config = dict(
    n_layer=10,
    d_model=160,
    n_head=2,
    n_kv_head=1,
    head_dim=64,
    d_mlp=640,
    vocab_size=1024,
    activation='tanh_gelu',
    norm='layernorm',
    norm_place='pre',
    norm_eps=1e-06,
    positions='rope',
    rope_base=36800.0,
    rope_fraction=0.5,
    qk_norm=False,
    attn_scale=0.125,
    bias='none',
    tie_embeddings=False,
    parallel_block=True,
    init='uniform',
    init_std_qkv=0.0438,
    init_std_o=0.0109,
    init_std_up=0.0438,
    init_std_down=0.0049,
    optimizer='muon_variant',
    lr=0.00839,
    beta1=0.9,
    weight_decay=0.0041,
    lr_head=0.00566,
    grad_clip=1.0,
    warmup_steps=200,
    schedule='wsd',
    decay_fraction=0.753,
    decay_shape='cos',
    final_lr_fraction=0.05,
    batch_tokens=8192,
    seq_len=1024,
    doc_mask=True,
    train_tokens=129900000,
    steps=15857,
    dataset='wikipedia_en',
)
MLP neurons of a small language model. Each row is named by its layer, matrix (up: input weights; down: output weights) and neuron, and shows model dimensions 32-159. Each number is 128 + 24 x the weight over its row's rms, rounded and kept within 0 to 255. Numbers have three digits each.
After each neuron's rows, "fires before" lists the tokens most often just after its 100 highest values on Wikipedia text that the model never trained on.

L4.up179:152119126117147118142133139112092127092152115156150130118115096172140060140132117190146144148099103129117130115186144122139154140117098125110106125130186161104138154127081159079129110154152145127122142082085114138138147136145120178126126137140134101106150161121076092132156169098104139149098102097142149147164090117100140149104136134114093154127124110141114144110150112140129105136130
L4.down179:102141186137146110137113134159135114144141128117144138146145137086109184115140185091100124108152165099114084121079127138142148099161149139139156151110137090140132102154167100148110136135109124094104101159130128103120121150114140121107133120094126105141121129121158117121123143146112136085112135158177147102130148153160100119151149126140137104067116124163155117127129124140109136173144
fires before: "\n", "ut"

L3.up123:121136107196138140156138113178151128142161118110127121105097150121083097128099121109076110125137143131144135137155165156123147160103131118103137132083125082128128109142103152126148193117130139127121117131145112130106127196122136113107121146125171122150138133102135078139124100120129156116137140128133170132147159126065151105162169140124129088135107107167145094121100129125149125137085
L3.down123:124105140144148132117172109138126131140091113075111117105135122115105066154108132160108127129155089124163118153125097104163164109143119073138147141152156089109160143150120130150130127125125121173122093121115149112125197182147136126150121153140117109147116091136118155091105140109134122182122126125105149160152144122116126115150123125100155117110137136095181102144169110144145099107109
fires before: "==", "al", "A", "===", "The"

L4.up378:143087145136095155091140165103121097179154097096119124094156136188116154138112151103135136100111133115153106142119112114129094169155114129122115148116157120146093178069127155067151134109122121149115120092146128137131136163141121150103146129103102128140124117140124119168108127101180093140121117170130101160175178105150141142154112094117133117112113134087104153114153117134132104112167
L4.down378:109119109122121138137156115097142118104135109116119106126137110158100101156127104182121142132144106104153126149093120123130155176139118139122151091143143123119109152133141126096129085132126147142094131145194133132164140200138116129119142095123115137127110130133120074150126146109123168135157154148097157125124135082133087143148136094141196119126112146102160152153189140147137119116134
fires before: "\n", " The", " In", " M", " A", " B"

L4.up506:135131138139137163142110121119170150123075081074127101106138164125128115137135092111125112163171110152061096101131099128151082159104149108145155136066119124108107145100162141108126124141123137157165116090106138126127137140134158139113121100145172120156158168150114104118113112073098133149114105130096118156136139128098197129163110137139157100121121109106147135098148123146117094121154
L4.down506:142174123173123149099135122082096149119171123114118098162095131174126114116108130104104153115137159120145188113138132119127168148118131113102183120136133167136122112142107158157095130119112082126080100162077127163104136128140125117127131116149078119072118128099141139156153099140114115110160113126123131149147139129121139129131144175131086157119156160140169101155122131107152119121115
fires before: "==", "===", "In", "=", "D"

L4.up383:123143097148104112116142200165142125155106144077167109159154133143163141119086125160163142171109138122079121120122103118148112130150151116135118151133110153103101116135147126109171114152120133109099069123126069142142132093113115111152120092120124147130124138161099114137176125106144086155099149123157155153127143136149136114149156143143110173108127107138148103140145099093112163134136
L4.down383:123109131123120146123148100099126144131141123174105114162101110158095137148118151126115117112156102131180138156117155129097116158106093121141136166117138112139116138091144159167124101135134134157141139089099119117090118180159132180097149123154117131108100117109155133102106156121154142097148093153125077101080143094108120133118117113114144071123093134110101153091111167152134121114127
fires before: " |", " be"

L3.up300:151132104120120079151118119136111133140128130153123122128143112128173136109089139078129149102135155143120120126133125149104161100155147112150140134133142146176110157096149102113142140159149105096102140161134120138124102089132102111123132123127132132108105152131160171191039122120099149094125091098085162128101113110110123150097102141127111155087165122146144154157109142098132172150127
L3.down300:109118134085120104110143118105099103126144131112103133141141125124161137179129155149136138118090122164112134062108116125146112134094175143140149143110109167122147106109152131083113102131098117142128114119183125120137126072088122141141150116116125137152138140087155167144098136165104180131125150091136098086121122101138136109099101136106116122120106125161113160102111120126126113106138
fires before: "\n", "-"

L4.up526:101125133098137121150156130138136093184119135174102116128145135139111114116129103112128161107144168174131169149113102131108117102161112123118085126132093101163122087146134136111151135129169123109112107138079115129091137120132152127117104147122165139116149139122148127099118109100179116161104162154123126156136135128109191081154148079125141130140110140145125116090130095097127126153137
L4.down526:121096136130136118126212177140134116128131122183135149164115122101100157099112109137141132149116181124138150160127116140133112136170131151123110125099144137146103140126123107106130108157172160082148126111093116137125129124125121125069139117126146135109153173125121161093154118110145112178114153133080146139159116086130176077088127092146142132128110168129162150092114104103091114154153
fires before: " |", "4", " ", " 6", ":", " 5"

L3.up631:126120091112117120126116120156134134119064087199120149134120144179140139121148141120131101111088161127131153127181166141108188140151137173147116141107107142091130115127150112097145137119145125128108136116103137117126094091093113110151160158128126122103123132106156122113111168143114150117134130130118163133098080160132127118108054139101139101149137139165135154136121141138111129126158
L3.down631:095104117161104114143156110104132129130149121065087097111087153110116099113127152152115129125154147145127154090104133144138087104114126060111154156101120131141143156133127143166182150104110128114124100119127108153107142140170128136122139083116124133138109128106127151110178092143106107133163090143126097092132144103114140133155140147156115169105141111141124125153135090098183135159126
fires before: "\n", "u", "ro"

L4.up555:079140105140126112128172095145104109111125133092120149151128143123084094143134130185103162152126123141128129111130073153165099128138119160138166118100114158138116130119132156141163086105094156149120134165155159128101119124142104122126111145137110108138117118115122108154154104148167116137118160178142161186131143168130130163112128101138139121105079091085140092128158121107130096133109
L4.down555:153120125104136133107169101146117104140125144136099148113122093125135102131140108153105095154121144135154152090104097138132146140108116119135125078132119137116095144153126174128139124117114104154170094156141060145118155123150132125151160139116097134122156090136134137167153131116134146094115098099114146105066110155170170144092170085174105099126120109114118127122112116098112156105135
fires before: " |", "s", ",", "s.", ".", "s,"

L3.up84:140153158135120107108108101133141120163131121089160129127150135123169127082135130112121086165121091130116110153100122136115131085068140158126129167078087164126116125102137060125149131149175128139096120158142110183134137120121095166110164066137113129119143124154121106145158102088108140103134105121112116135099117128086155129132115144159124153130153116145143089155140155104154173120075
L3.down84:122105137130153153132157128077083109109128118177109154132112086096124132153178165124136132129095135131096145096163126132115127141154092129119113141122137154135100075143148152118134118144132143107125136120135126097124142083144133151124097155159152143123131133114122182167109139147083148110117086131131142111174147140118061116116163165160148149093100091103109162099109064123148128118165
fires before: "\n"

L4.up227:086129144114149109113113126159114128181111165103091150102114120122135117150110099094113142164132153135160118115120120123108122073170123160077129115131136092096127121143152140096149190149084150108119090139098125105141082147131160119123107141165123191104105137157144135122114126151136148108106099163114145144103120133136163107117134145116119158097115143141105108161131130075140161130147
L4.down227:100099100088117071119139120110131108119124151138121105143126144134109156121173131127123162124147120121097135142147126122125104128123150186175121095119138145146154104115158114131088098148084126104159151076111090122104135096088141109133131148165134162138156182153100161109125128114167103127130175166148129163141152089143142107115087124126132129159174150162141099131126142106137143119098
fires before: " |", " 6", " sec", " 5", " April", "."

L7.up563:091128129102135159102127149113098105154125131137101097111144148130165108159123120157140153106125114171117116132114120072108117116114108098134129106164108129125130165148127138145179118131173202118136113154146127139099195136110086124130165122124122140083120090121105120130106138130101134165085153142119118129134176117172161122077148132155124059139125111105119100158180123124164139116126
L7.down563:101114155109150141157120131134134121137139136141110176095126131088134167063144133116151095097099128140099111126110151162137148130123151162167099124095119100134172124152122171163106132131138140106164140116104147110121139164153150135140108138103137135127138132170083081139146120118099113127143109100094128124146118140114100153127103128115084197103146154124101141133096155129136137129087
fires before: "|", ".", "2", "9", "ain"

L4.up557:134106139090137150137132142167149099146144100101133158111122116128136143117141129129177078130147138128144092139114119119133142130115107109126116114119143083099123162166123083135125107107139150145185150123106137168119155170103119142124169166180134155142129140095125101119136119119126162144106126092110162136125124123112141113184116119146120135083099161078125145141123150079149119126097
L4.down557:143125134117134094092066113109116113091146105126116109144135144157083132121131129167162134121133143089161101105136162124079144147101153126113106075164092139113083105121132133103117125164110168109141130130103158134146140148113141117132132120129155148078113146164146122136157163134146138109147131120076089165167138127148108133118101105137149157132152135112131136109117140137120144149083
fires before: "==", "===", "The", "In", "C", "A"

L3.up472:154123128136142141099122126154121126139110090115124141121125164126083130148127093128120132125102113110153174085130129124122101106074146115110114110123074140091105111108100176100097168179149101196139123107092113128145131140126110127170135133100135129156174108109105119133103043134148132100153135119107115117146122160154119118092114153093185109133121163120112109114122122126132135118113
L3.down472:130131083135119083100110154107112159110117101128158112126129132118119145127105116163102115130164138157163120158157105098200137127125125116140112123116117135106107178114154131129148083125147101171112115132105081112128094167152152144162159098136123141117132105128090090166112088063129151119200136124123144146133116112133125093134119172125120111094125146121152099135121119156103128105161
fires before: "\n", " a"

L4.up429:102090147127052117089127101120126126119150175120151120107144150105123098131143079160106116149132119134156094107144117147114142131126102149108158132113101105127119138132170134150167115117159135087075105159076109156114194098147100130155118135120112126104129115127129136149152167145131121119106100158119109140170169078136111167101130113117161165130121145142147150162145115108162125078126
L4.down429:135124103108169094181112131094139090127139105123126112133122125130125145156118137117110138110102131096179177163103137118162105117098130107148162105115155130100155101135115129132077107164128191128137126092102143114121109146113135111132150171196114143161139139142129128112118113152146085132102152074136133105082137092121142160145154136122124153110121122129155154139130088184066150164113
fires before: " |", "al", " in", "y"

L3.up594:111145097135155130084142126092111131129120099122122133178142117131126137105132159126128065161140135134130155108133140152113111125144156154121143097139113139092128123137107101124123116098196121133124114090093128158119128124148103132086154042101102144142167154135161134166148111090124135132174120114162130099143092135161159129091105163140182120129140078144168099147144090125144106103117
L3.down594:129119136128162121145142124129118120142137100135108135128111119143140109119134106114081170130150118159152128158157143110158105174104113093116148129085121149135146131158107164152162170101102174110110105138128089103185118136167138130115127138088134103131113137141155127123153098135062126154106080116112130082111137116137123114155140131123083133127116086104102102163163093143166136138150
fires before: "\n"

L3.up387:146117106143130148141174110131129117139104153092096128096139125134150117128124124111094103099158139118110098145129131168157182165144115109114107109125153112100121164118157120089144129106195089126107096168166100091134148155119156130142069123126144132163138126111110111134154126104097118138152146167126136147130124136087123110110145142156129166088136078149107162085118161158144121173090
L3.down387:154126125123122119125160102097115117127116118123121154136146119120145106110167130173085093138143103099147176132111122122145150162164105168098134125123126124092117127119155088157138130131114104111106163135198106088113125096135168123155099160134134153106135175125093139131153102147092134126141102130087105167155127127124148141095099117104103140110179142144100121099170127162112167133142
fires before: ",", ".", " he"

L3.up582:145084087130083139115159154111094096176093088108097130114128141138118151114101100136148151154152149162151122136136131109119110098178121112113174125126114127142089165087163105092125182105090121122101085154121124126138134153152147137113160155102115112133138148139102126166117114136152141117138132151126122177116181072127161139095099139121124151099134125118091170103124133126105138116137
L3.down582:135093111103097149146139163101112101110124094118136110100136126165146144129105112155156138130156126133135106145131106111094111140167145140100139172114133120156149163132151112095142157117087124159084129158177119100100120172128131147134155089113139140144132120123156123162101187128130144121143140129124089155136171072117141146113086147114145123131113117141118144142107127097121112133117
fires before: "-", "\n", "2"

L4.up44:114166086122107084085169134116120120128096086177108129155163118164129122160110146116096115129105121144133118151176154170113097116151147148108146129125143133112152169162120138091150136164127112147137133137149110165145128099110118132088108150121087133173116142114118106116165104138127162143091124092155169128194090104163120119115137127143086129110135101126140120122172140092144111103134
L4.down44:139101123119122071125151109148158108154159120083153146139096118122104143114154104139123142099154113109138104111131111079140121159116102095169142179101170140166100187114136149139146132090146132127125128129133127107117153132115111125175092139116129135140116146122138130140045161149096117143145068152125150112110125134103108175113131142129126124090131113160115110128104099133136147140150
fires before: "\n"

L3.up287:147152158092121117160117108130122120104113139129102134159130154139167194096131132084171083113103126152098152137123162148125143143152127103122098154121122149146120124122134092160155111158117131170103127137121108118154145105154127120112167112090133136112120140149123114104142101103145127129140099108142136155112084164111101137061127117109137164148187128157122120164083125127116133099130
L3.down287:148121093115120136126159173133120109157158127134104144110117098123119129115148141128076164134127120135129074136114114110116106122132087119150173110104140126108135141132097160105123128092134117081136155138141120123143153130104095109144126126178096113148121117149142174146113119193082131136101099108149111120165127133118108148173133172156093163118094120123081126115187153151145138167147
fires before: "\n", "=="

L3.up260:129137132123090137159152118123144148116112147098124168089061133124139138119130170111180103102097134110124113157120107123163126086167117100136124115135142145145100115127096140137119096139084111114139168118169114131101131112122133146123176135134106132126108168110121130142179057135148168146093132174126123138177118113101090112125138163142135107104121099114141127107107153113141124128143
L3.down260:117148117125148093096125114155100141127159138154142109124168115098136140107113114138069165148150096108165137070111145101063163151119124129082135132093157115145132146131160105096147110108146144127113093147107159131139130173136140098098090127138170111115165105143144185113080171153129122123114132113140135123101113147130153099127114079133130157142130150111146165146160106135142152119126
fires before: "op", " in", "s", ",", " and", "."

L4.up354:110102131117106131121127118111100119152142079103114115085147133125129155098143148096131105156151119121171134104126159099061136110122144093096156134109130128093130132122116165102108132087162148192152105113120122125110138151150150167098084114097179065148132121126141122146136144146115109142101151136113149161138148119136190089146127144129145166114110171125123136136124137152143130137106
L4.down354:150144110156146150093115086135111142129130086138173164126115161176144086120140119039109095151116091109119136147123100138176139114150112142073177159129131084160104141122103105134128166134113142077106110153169123149119105180108116145110141102143126118136120098156106140142101168125124143175151109139148110099159151129131106149163116130124111144154112067140120118135105125118105121144123
fires before: "==", "===", "In", "A"

L4.up554:130144160095117099144086114098140097113120197126166142086168113158134126130086138121156137117124135148109124129119149131168135134139142101144145136155137105131068146123108149143119129078123141114115155091141135163152106129117141121134152068137108161097147151118145124137109133115118115173086097076081134128152147120113177121101165111131172153121141154105110147109131119128138128141106
L4.down554:077137103167104133139124135081111066108136079121124100128098156097126108168143135127129099117119135101112136101156123117094092145135115134099172160103100108105160150140160147109122127143110152115116109172158156109106157133083154147137104147162150097145111139099122167155135128139148147117169148138140127122073144102100116144152103153136125137133096158107112135134111124123121146118128
fires before: "-", "\n"

L7.up479:118101091129102127121149167143123108134107093120186128140152127142138137141108098151108144132104161134098113073124122165067126166115147069093120121149120084120103189131141119101119127130112168143132124131146077090121143137110135117130177138143149085127129111143124136124101120131143095180147146128159177138096181097125151122142188137136132145145150129153109099114153134102154113112130
L7.down479:115152155123134106100122140127143156111134188107138159148107156090102150125141133105139108096095113131146167170127149161119102138097124154172137136158091179131126119140112129134157182091148152123147155104108087121081127067158092159120107121115137127144131112123116142129147097090123134068103139112104114121141117117124111133089123127124137124141114178124154112155124105120139095103144
fires before: " |", "ew", "8", "4", "6", "7"

L3.up638:139110126109134117139100102133142083138153129100076141108104159123149103142114154098141104104141109100125139129122153109149130131144160125139130135147167127161096118094150113130173141101159128077122115131143131115132136121130124131167115089111075122125139104116100172147063118126119084155102084098128135071125156133167156138151153177137108132164112094109076129141071147125156115124151
L3.down638:126128139132160120099130119129118181143133148191116115132091074121131143105156090105116157102128126139103100147121129135081116130104114121118157104117085154105167109143122159136126119160166169181155128092112112119111117110107135117114158125113156130125156140114153149127181108118146138125143140182128123164113119130111097121035121108109105159083157112144155135144113099114115144102133
fires before: "\n", "ial", "er", "ack", "-"

L4.up484:111124128123084130132154132110084128152096065139127145120125140125144166096132111080151166156140107146170125159131115103088118117159132106134159159141114087105101137112141131088113180140098103158127087174117079090104141149117116155158119105162145132157111110102126161127104102172112158140128136160124139172107147122111123117106083138116131163093152149114118151112146150120156145117172
L4.down484:142084122111143112173104135098125113119116088109139122114100140160148124122119111167170103148148091179134176139097105166095118147153145126080110147074131125125176132150129120160106125130108146132105121162187140129126126124099160159162151102128153106114138177090142140142124161159095152114116122114097099128138148042120140127146132119115128129117128101117109132128112112124167118144120
fires before: "\n", "==", "-", "===", "In", "The"

L3.up428:122142112113131119173179098126102139089120165090132173101176124156139128083139180061109109131078099142123192135157140121110103149131123124120097087148138172103121143097135105139123129122157134119110113118103095111136131118112164105120079075176111155121137163129129145117145109131091116094135122143184150127130086116135120108116098132134123183104148119156113122107125116117135110132156
L3.down428:143150145117107115123140145117122121209149108155117116100054124132140124151116135170142109140151125141108110094096134118125148118169115135120161154134082115110127171174121116126121112155068113158093142128133122170127103139132087159159120156150092081139156119129150125130112116113108132130133092068120091139171142124107109139148117141114111124139160128101099138119142171148124125109112
fires before: "\n", "'s", ":", ","

L7.up150:119116148120103114182150122150111104148121144158131148119122097147123166108120136122139141136153156152115120115111139132116143138081145091137159140099118112115096093119158157080136145097128147138175099108089118084123133117129145134067155110107146162177136086143147118139091145139109118127080145097130147157140212137104146144122114129153146152114130148142152103156137137124158145157097
L7.down150:110102157115177133086145137133151145144148125094134148164111192141155106138098111151123098085140132093147123113115124121146105129153127156162137156136162127167173126117111115161103154157132140123115131159101116143109121119149105111126127127124068090128083126117139113124100115097133137108133148151083154134141101150140119164093140126120103102136127139133180133093118090155094108123109
fires before: "3", "6", "0", "4", "2", "1"

L4.up269:164119114155109134111148139131127073153116103096127104121131132117102150085140079089121122166129142129162115174101103110132151110123118082125137139100108091090142152135129166164151138135134171124159099140125091091086130172122174178163113089119155144147149139094129071119149153097101129126118124147117156156134157129114141071158105151144139157126118130112109100094122126124158098146155
L4.down269:136085141148150118119171101144170133152139096153113133113130150149116099143144118096117126124133145119141144187097128112098164161145125084075152098127153111141114103149087119183150143129123163125107111134118165117144152151137136128136110103105091117125133121117107049107100119131127143157128133131091159130163142132128148128152134112116109149159148136124137086148166117130175136115137
fires before: "==", "In", "===", "The"

L4.up391:147119122113110145121139134130106098133152090132098104089158157182136171112085145094114148146119076146131102152148073126109147113134107104153124156084161122160133174044132114125116119125103167164114145115108097148103129150167137141118131126139088121133135087115138089137099129166117120142165158118125090139165160159106160133122126139112125150117165126144118155146161133130153105119131
L4.down391:131109137129100092100122135135118169162088138118117150099103093150120104134166101133140131096133160111150114119146160138086143111122101100153172191155129152106128125138102143136111136139157139132132126128139150105134154146093105134138156151110128089193152167098107149119123167141164089154119113136137129119150104134121111147115097151143127122109131089155123139125071113165100154153184
fires before: "2", "3", "1", "0", "4", "9"

L3.up213:122157141101133102145065130100120162157118126121187122126154126107150134145085170124163127117129149132104119083142149140088121118151119125168158132125117139171095181121143115108135122165142111129118141140112105175130126132151091119156172098121105141103113146132169167175085141099116103103126109093090117124125112100127110161098081147106109145124176150110147166158129133110121153122131
L3.down213:120113138132161097125117146107120122110133144137139109166133115086121118137126155148133113133084124146098121071137139162159105124105098176116134162119123159124112134121151137093139120119114126135110172119194111155116123093098125121144115124158137126118143119091154198123104097120126154107147163091132104112105098105123150117076097128134114119126096129166104170126126117127098169101111
fires before: "\n", "-"

L4.up216:087153158138144141126127109149148089119124077122159161144074117133100134130153126087111080126164105146134108115108072121148168140079149093139144113113114163118136093150092164140124155134141129114180125096132116126135131134149148134121143121153142101159090115144125091134096126116122143177134109120069101104136151167094134095094147178135140134131166157122093126174130125151114135142112
L4.down216:174104110137082132105120130168151135124107068112136099133131123115105158104142113129135147139154121147131133162111175115115130104132140133139120115122117169116084129079079133104140134161133096134124119162124162154113159170121119111177137152144137140107104114160151142099150153157096130162151107128084207141098136119145081124120087129108089158119104102125108083125093139125134145162125
fires before: "==", "===", "e", "=", " W", "M"

L7.up636:075120144144095130146147118129132116131088141084097123100180180116136134117147126095091108058145140115155114169147148098114115116134124175108106110129102119152109104161115119113103168157147127145104133107126132137150143121157117106154093148121138133134155108140153135141120126077117112140126139138113145086118113081090151133114127145114174130136125152128086132137138119100158112086167
L7.down636:103125136082194138148130109140126128146111107113139109120113152101133086177131134127131130167102146131144108165114150150112112122191131141129132039140152110098118163083121124116133109181114148160128108104101107118153075105110136131144153110114136147099112117106158147138099156132120135112124161118163106147142119090116146096108145161127111118131107142109135141145114115156127142135115
fires before: "\n", "ly", "th", "ife"

L4.up409:098095133177135138144112126173135117132072153114136098097127161129099108105156140125129081114109142098133110145131120138104118097147128123127117125149104121125115141137075099120177151138118107140143152151144107119141100085138130094133130158121160097120110109133163149136157159111132135155100123142140167159210112131143120102119094138112127143158169138121157157105117161107111157106088
L4.down409:133102149132157101109115139137097128117148100130116133139130122082151141099123127133131113123132131131106157080149097127178144108134118152146139116144178124090136127100126114111109088153114110122152148172114127151141118137089067143135123129183105106156128150132075161099078096127108135160123166155150139168090156134131136145107154115134179141135152118088127152107121100132147144073162
fires before: "al", "ent", "ot", "y", "is", "ed"

L4.up291:134098175122128137140174112155122172111095157142137112136136138167135123128072152125154189102125151127111114125117160137133148126130127093165114163099106156113121147123117132170113086156161136127156084083137103087124122137125118112125109134133084122105120112107130102148140120106112160105136136145120139098150167135125138133120131093146123128117121060153123110146144106162149109140111
L4.down291:095122059164134137180136117152162130142127088090089131127127137127128135151135124122107123122165138138108117144148135104104118098180156146111168130082113117147145115135109140127122100084121153115097101138112123149133121112131162140183178143095168132141117127160107089107088152146139095157111150132145124090112126130140118126154141105148140110141092154138134156131081149154132091164135
fires before: ",", " |", "8", "2", "9"

L3.up272:134146176084126114129125120113106123147132104142121162134132141127148162072126184109129115116097144143150171105109129115088116114140161101103111118095132136128093136112137125128136107161145107106118142132148126158073140086106112130100150116083108110130135143172130134154152114134076136134132094108165154091142116136095113119124109138155108163131174136118126136172086187105180164129156
L3.down272:133095144165099143141111111103112104139097125145089140142103085145108092185142156154131113123112121149084084097117086135145082155133144120123140098085103118127146128158134120114132144127130138135128124108176077136147101092167109139107125145114111122180119146130184166156119119111109151094125113094109114077141112110160102136114097135146109161103140136116082130118171136151132134117163
fires before: "\n"

L4.up133:154144104105075115124172089191113169119134112126097124122144144158109140122113137101131160122130111163160120148126110164171109153131083119123140118165126105084134134152148171111145102114151151129144131149105116123164104163063143128128116111105135137161138115114141124161104155087112159125127117166146134108143158128121124127130158095140146142102080137134141101111177101127147117135106
L4.down133:117106113134167123182126145097128106160093124108135168103160086111103092160147152133112131131134131093180150064153192138142136122132125091112139151114165159159100106108128122120114104137152127101182122105149108155132073097095122071167123145156108101128134128113179130133151158164114108168094109104123128129127141136159135136127130165147102129091132116128085100135129109159103164156136
fires before: ",", "ruary", "s", "2", " 200"

L4.up173:161133133135118099161146175134147092163083154070116184143121123129116116150107129110119128067131122102143146135133118112145134109171139132105163128087149143132125154106143173087074126161130166163153150152149125077053126135118144138101106122154126123137113108118110115168136132140102072175122152150113136131087110138137111104161088117111091131122117110094137128125111121104135119102127
L4.down173:105127118153122160116128138110095142125140152156155120153127125145159132088161138144116123207123091104148133139134102119121119147119077093125160151133111117135086125141073084104173154117151093129112109133110122143154080112146134091157121103105164136123128122147122137089171120123148187130118114121118090154140127122108153172094128088124161145085117122135087115077143134151129202138146
fires before: " |", "–", "7", ")", "8", "ed"

L3.up9:171145163109116128120157121127136124142092140139060150141081173139143110138155117081116138120134129132130124137115115122068124109153149134088106143122114119137112108151175164164103158148120149140133074123100123088112107161140162160119115134139134166143111138140154101132136129152113185077131132175124102129109109130106140130121095128082131089080137134169138148132096165130080096102142
L3.down9:136149133136160144121099106107141171114147130164114124174168118107141118143129102134124105128149115135141177139138138163163142131121110150110139104139136100104155159140093167141105139136174140088113131159143124144154129118125109114152112122130106094059139132065130156131187088119156129109102143093112126118093087146107087057129136097117125097145127109143118098185101156134120155154107
fires before: " |", "8"

L3.up321:116112093086110107128115121124120095134108111111122163085118127125112117110170119133092147165152136141115127094125102080136158139140098111104101095128114103130110099102112138100173134081129146156130110099120125141093136165083129113124107140072146103141126113126128127128148131109168075125122117181130120122161124094099106068125065112165124069132087142162101110142111159133177084083136
L3.down321:136093106109127142114117132102131121155169163114171143172151151110169123104162129129118162184145118109112112084113101131127105090154129124146144097131129127156106165126105151121195137126112095130092122127115113133099122154137110129127123116097134102117119093110128120133118137110115098140095112193180152134169139088122121082102148117156140102115123135148107094133145159119149095089100
fires before: " |", "al", " in", " 6", "g", " 5"

L4.up145:134111148111113152115123134119130131164110058133133127118130133156129123106127151121176113128136141157162145115147132127117127163151112070166155131093158105103116122093099180143138108116145145153111113117126115142106166169157125142108099132069118061146103109126175100158078119092141104160136121108135155088147138150119102086138142148100111141086102141143126108139141119134180103146154
L4.down145:139118143136142126100104187103136124123127069117160126120121141142129087166122143107100145126148135132157131155092118113137143145155127094084136108119138095145089178103092150158150153147164147158116134121178151134111157168198094120116108124103143122088107158150157097130078129149122137163113102106080131069125104140131120109117133128106133137133102125094137112142153107124136155096152
fires before: "\n", " The", " A", " He", " In", " She"

L3.up91:118119139099166108160128168159115113158069135107119127121129167121134132100128122090150146167129096152115153164140117104163092130127095122116088089100101102115121144154151141121103148095104130132092104096060123115121123136120159152159056128153144118110182110127126126106120153093125137112135148136159116109114122111168213100136092124098142138109108162137094117143105134095157121147148
L3.down91:100098091083153118144174154142173131176116125127133139182134109092079130114106139102146150178108168142120146123125090127097104158132119117092108076138117125128132136159111136125155132143134133114151123139109144120127141142133108143121099112151135094136164097133115122111122094103134113135135165187104136132123118090090162085119088151168094129099106153129111114121134127117133148123134
fires before: ":", " |", " ", "==", " 6", " 5"

L4.up80:103102119141092117086140119107152108136123110140151138167122114120167130162136162145180129122117123128127122142142095112114169133166090089125114161099139155123111181129097095137135094165159111123110158103140126162121137146165049129131144118124101110122090112112172108188160108116134137122115115124127129092155109092160123147145098124134079139134113100116151142118122106154143118144156
L4.down80:132135174141174125115125163134119143144137089147135136118126113092113085134117122133107102103156135158121153085124135169165160144120112100139111086180155126109114178181116131130164145171102135141095108138155090147144133143157124089130100100109126153142144122152137176111083129096101107129103134092110088082114141141136136111110118128150099113089112132117160174145089090128100128131142
fires before: "\n", " The"

L3.up318:156166142140113097175114113105134120127102116134111138128074156127150158099119130105154137115117169117109160149132114106122154140141163087139130119116107111105131132108143100127157135166167115119116130161113151140118158100133141153117128109107148136098139171130128122176125151084106118098176073111130189115123093152096146118105125154146081141115146142149094123161128134136131170123147
L3.down318:101131120136094124134147075125115118121117133121137151135111106169167118128152123191104135140082147137120145064125129153131097110137079111115151123102128191137138143140110144137145150160079113105099115137155107104154103121141161138129120132131146145173104089103124171137120121175113115122132123149142131096150106114143130118167083159114128158113111082179098173116123105154127154160158
fires before: "\n"

L3.up54:093104057091120124156132131108100129108119063116133159120150085146142145105109165117143114172158135140127175135123140144134140145156138106149116121132117103104125158132103140127150100123139129127105139132108118164086146133147139150079170095113131108150117145104147151129112163113162105118166142127126120139147110094154124134114061138105135121178139116128154157155167120156155112143106
L3.down54:150170155154131153118121116094126125164136157106092111140126123109096102137096142101134156093119154117107132121135157101136147122094124155098145142121199139165129111138126099139126131145108128160077123110174158127156098131127087127160137110152109141132143110099137132144094127192129139170084101095140139114146106136150114136096131126110132113096117137136145111106113113095105131131169
fires before: "\n", "|", "-"